config = dict(
    intermediate_size=3328,
    init_std_qkv=0.0197,
    learning_rate=0.000747,
    beta1=0.9,
    beta2=0.95,
    final_lr_fraction=0.1,
)
MLP neurons of a small language model. Each row is named by its layer, matrix (up: input weights) and neuron, and shows model dimensions 80-175. Each number is 128 + 32 x the weight over its row's rms, rounded and kept within 0 to 255.
After each neuron's rows, "fires on" lists the tokens most often at its 100 highest values on Wikipedia text that the model never trained on. A number after a token or word is its count.

L12.up1252 [136  83 127  91 127 138  95 131  86  95 138 200 109 136 126  63  86 172 129 103 137 112  72 169 125 196 117 125 115  88 137 138 116 155 120 190 134 140  49 146  55 116 163 133 101  83 194 113  55 173  77 117 128  72 115 103 146 127 133 166 137  99  94 105 135 105 176 148 105 148 143 119 141 121 113 174  45  87  99  73 140  71 117 162 103 120 175  99 159 123 173 113 135 109 102 146]
fires on: " and" 28, ", and" 19, ", or" 5, " to" 4

L12.up820 [135  84 151  55 170 194 113 130 138 104 135 173 100 154 147 152 104 114  98 142 145 130 107 131  92 106  95 140 154 103 135 161 134 173  84 109 100 163 108 108 112 102 133 131  96  95 101 111 135 174 144 155 143 125  83 123 162 140 102 101 127 177 136  93  97 133 154 150 116 136 107 104  72 136 110 191 150  75  46 165  82 198 149 107  42 115 139 157 130 205 211 174 166 113 109 144]
fires on: " P" 18, " M" 12, " m" 11, " Ch" 11, " V" 6, " Ma" 5

L12.up2513 [158 162  88 156 119  89  76 172 139 121 174 189  91 161  99 104 184 160 173  91 114 141 106 166 191 141 169 118 152 129  78 133 124 142 159 180 150 126  86 129 114 103 130  72 133 152 118 152 132  91 160 154 134 108 199 134 202  88 171 144 128 125 157 131 101 175 120  85 110 113 140  58 141 115  99 104 102 101 101 110 174 109 161 126 149 126 120 151 138 125 152 145  88 119 141  66]
fires on: " H" 25, " h" 10, ", H" 9, " of H" 6, " (H" 6

L12.up2476 [ 68  78  67 170  75 160 158 130 126  94  94 181 113 119 142  95 137 145  47 116 157 111 107  69 130 145 167 110  98 119 113 153 161 198  88 122 128 135 108  94 137 172 103  59  84 142 170  37 109 106 136  87 135 163 149 129 178  91 169 151 100 116 114  90 135 164 111  56 106 109  85  93 133 145 102 176  95 171  74 134  70 147 165 163 153  99 197 116 136 165 125 152 148 149 119  78]
fires on: " as" 49, " to" 15, " for" 11, " at" 9, " from" 8, " |  |" 4

L12.up90 [114 165 136 172 117  81 157 100  96  92 137 193  83  94 106 102 130  95 157 114 143 105 122 118 124 192 148 120 199 135  95 115 179 117  93 161 125 123 111 147 143 171 180  91 149 128 148 108 101 165 115 169 126 148 165 185 185 173 200 127 125  96 151 124  83  97 157 133 185 108 134 141 119  82  98 142 138 110  68 186 112 104 195 119 133 187 143 189 105 144 153 173 100  61 125  98]
fires on: " E" 17, "E" 13, "A" 10, " Ale" 9, "le" 6, " A" 5

L12.up3022 [148 199  80 134 161  80 150 135  98 132 138 159 143 131 152 108 118 184  95 127 190 136 114 174 108 118 131 106 194 115  73  93  52 139 133 120 173 151 123 148 123 158  91 128 143  90 122 108  64 183 172 135 104 182 113 134 123 112 204 136 128 161 111 150  98 195 122 106 104  50 149  67 179 118  92  99 123 152 114 113 106 108 107 102 123 175  83 120 139 155 153 134 101   0 126  73]
fires on: " W" 39, ", W" 6, "W" 5, " every" 4

L12.up438 [135  86 123 131 106 157 115 115 106 121  85 113 117 153 112  71 153 108 124 164 172 147 150 130 190 133 163 121  92 130 146 112 219  99 117 127 113 125  76 119 109 116 108  90 108 132 218 136 135 150 128  94  90 136 129 141 143 114 136 100 149 159 129  99 126 233 158 135  98 124 153 167 102 125 151 148 125 114  81 106 114 107 140  95 112 111 180 152 100 115  97  98 145 136 144 126]
fires on: " of" 36, " a" 22, " and" 20, " |" 9

L12.up2953 [133  72  62 170 152 164 114 184 133 132 136 149 132 104 123 108 165 138 131 140 137 124 129 107 126  84 136 135 142  35  88 130 154 167 109 117 122  89  72  85 111  92  91 110 130 118 196  80  68 112 147 134 150 121 172 158 165  96 131 133 124 185 153 123 120 207  79 130 106 122 162 121 126 109 123 164 111 140  94  79  97 157 144 102  96 140 153 144 172 169  94 124  87  21 114 106]
fires on: " in the" 21, "|" 18, "The" 11, "1" 8, " for" 8, " of" 6

L12.up2214 [125 190 129 148 101 142 170 185 120  98 142 152  64 145 126  88 121 120 110  87 105 112 134 148 136 174 167 126 134 128 119 137  99  97  91 166 150 135 144 144 141 164 117  86 150 140 125 115 219 166 118 101 141  61 187 115 119  75 186 152 108 115 110 126 119 154  87 142 161 101 145 122 128  61 123  49 111  90 100  88 147  85 133 158 124 155 145  92 123 188 171 153  98 216  88  69]
fires on: " | St" 19, "- G" 16, ", G" 13, " | G" 12, ": G" 4, " Six" 4

L12.up2540 [125  82 122 112 150 119 123 214 127 113  94 160 124 132 114 157 167 108 164  97 127 144  81 113 111 160  78  97 130 197  66 197 152 111 111 156 132  85  98 141  87 142  88 108 163 151 115 177 116 144 131 131 160 103 129 161 192 118 138 158 111  91 162 151 153 136 145  64 112 121 145 182 150 137 128 205 134 120 134 114 171 159 100 111 121  73 121  97 165 107 165  64 129 150  88 179]
fires on: "." 17, " car" 9, " time" 8, " Rob" 7, " So" 6, " Tom" 5

L12.up1207 [102 122 180 179 121 232 133  91 164 110  66 163  75 151 151  99 131 147 143  88 168 149 142 107 132 127 210 101  67 156 132 157 140 125  98 155 115 140 151 107 165 121 113  81 118 192 151 124 142 217  94 129 188  55 108 135 190 135 106 155 105  60 136  97 101 160 130 148 134  97  69 129  92 171 120 112 163 102 112 163 117 173 117 103 124 122  97 153 116 172 126 147 173 143  81  41]
fires on: "a" 57, " Ha" 5, " Ma" 4

L12.up2807 [ 72 176 144 162  98 184 129 165 172 126 123 184  84 129  47  95 187  87 125  93 127  78  50 122 152 141 147 128 120 180 140  92  78 115 143 166 202 144  58  92 120 150 166 140 111 132 145 120 166 124 153 108 156  95  79 158 141  97 148 152 147 105 128 209 126 131 169 129  91 109 145 177 105 112 106 167 138 125 102 101 145 151 179  94 124 133 156 116  95 103 123 124 172 123 131  93]
fires on: "ing" 30, "in" 10, "y" 9, "o" 7

L12.up2923 [112 162 141 164 142 158 128 116 151 123 123  89  53 165 165 108 165 148  99 107 156 112 185 145 175 110 150 140 147 165  99  74 142  87 143 202  82 111  72 164 154 196 120  80 105 112 130 127 104 135 134 147 176 103 135 164 165 171 105 141 103  75 141 118  51  83 124 111  98 119 145 157 123  96 167 101 110 149  37 156 122 155 173  81 150 116 149 169 161 156 134 120 124 127 116  61]
fires on: " A" 30, " He" 14, " Se" 8, "e" 5, ";" 5, " She" 4

L12.up510 [120 184  78 106  96 130  89 160  71 115  62 114  80 135 129 116 104 196 165  97 151 127 150  97 141 211  88 125 156 112  35 107  73 169 122 146 173 160  75  78 113  84 148 107  92 117 163  48  71  95 119 134 120 124 133 139 124  94  96 108 147 108 128 115 114 111 138 115 102 111  94  67 114 146 117 141 121 130  93 144 121 160  90 138 173 113 129 121 184 171 169 174 157 125 159 159]
fires on: " \"" 28, "===" 25, " (" 16, "=== " 4, "==" 4

L12.up1895 [110 160 109 128 150 189 129 143 136  96 128 198 111  99  93 127 123 163  63 124 148  90 144  81  85 159 168  99 132  78 102  93 137 156 143 132 143 186 103 106 140 127 130 130 142 152 189  90  73  97 167 153 163 100  81 132 126  88 148 179 100 101 124 113 107 100  95 135  89  72 151 162 167 144 178  96 137 111 150  56 174 203 139 151 141 111 110 129 157 128 147 171 152  92  75 126]
fires on: "a" 18, "en" 8, "i" 8, "ing" 6, "ra" 5, " season" 5

L12.up450 [123  74 103 115 107  87 130 118 157 109 138 168 133 192 123 142  81 130 156  99 122 101 104 187 140 111 115 216 158 116 140 136 195 142 152 144 110 131 106 135 117 181 161  98 123  52 126 163 118 152 126 109 123  62 120 136 107  97 176  83  72 118 169 206 118 116 124 109 121 119 133 175 126 129 147 101  94 116 115 120  97 120 106 157 138  37  77 154 138 168 107 123 111 125 157  93]
fires on: " |  |" 36, " George" 14, " De" 8, "au" 6, " de" 6

L12.up2370 [ 73 198 124 151 187 128 146 147 125 130 127  88 136  98 134  76 178 194 101  96 156 119 153 126  85 105 153 110 122  80 139  64 118 115 149  77 106 117  43 167 126 136 184  72 122 108 186 151 103 117 168  65 154  90 128 146 109 130 157 113  98 137 157 100 126 152 162 154 132 144 164 146 133 171 122 126 151 103 100 126 114 160 108 171 169 128  72 138 156 168 125  63  76 137 128 163]
fires on: " |" 56, " |  |" 10

L12.up285 [108 126  78 152 155 105 110 112  97  72 135 130 171 173  70 132 127 148  42  84 142  92 134 148 114 173 103 131 111 145 110  72 126 187 105 180 139 150  36 137 125 117 143 143 111 125 161 137  74 147 165 136 177 126 107 133 152  63 107  91 138 171  92 163  96 219 193 139 130 112 132 126 120 113 131 159 116 145 103  78  82 131 107  96 121 158 132 142  91 128 122  89 106  60 144 154]
fires on: "D" 13, " of D" 11, " | D" 10, "- D" 9, " (D" 6, "| D" 5

L12.up1832 [145 120  93 113 122  72 153 104 146  75 124 186 113 105  78  80  75 141  84 158 124  92 132 165 139 139 153 150 179 113 136 111 139 110  48 117 123 128  86 181 130 116 208  97  77  95 149 116  83 117  57 185 120 101 136 157 102 116  98 132 150 122 142 128 129 187 142 155  83  78 113 164 102 197 107 163  80 114 118 118 101  86 188 128 110 126 132 145 164 119 132 135 102 135 112 125]
fires on: "ers" 45, "er" 6, "ings" 5, "ors" 4, " officers" 4, "ies" 4

L12.up1984 [149 103 129  90 151 122 130 132  92 118 101 131 184 143  82 146 142 153 141 118 153 135  90 126 139 124  91  70 169 137  70 157 115 174 130  78 176 149  59 143 122  95 142 127 152 126 125  72 179 105  95 189 128 136  85 141 107 105 112 124 125  58 143 132 154 120 169 124  78  87  92 167 225 152 117 130  86 129  78 112 130  82 103 147 148  91 130 121 204 133 212 155 115 107 147 136]
fires on: " | " 28, " is" 8, "==" 7, " | Yes | No" 6, " | — | " 5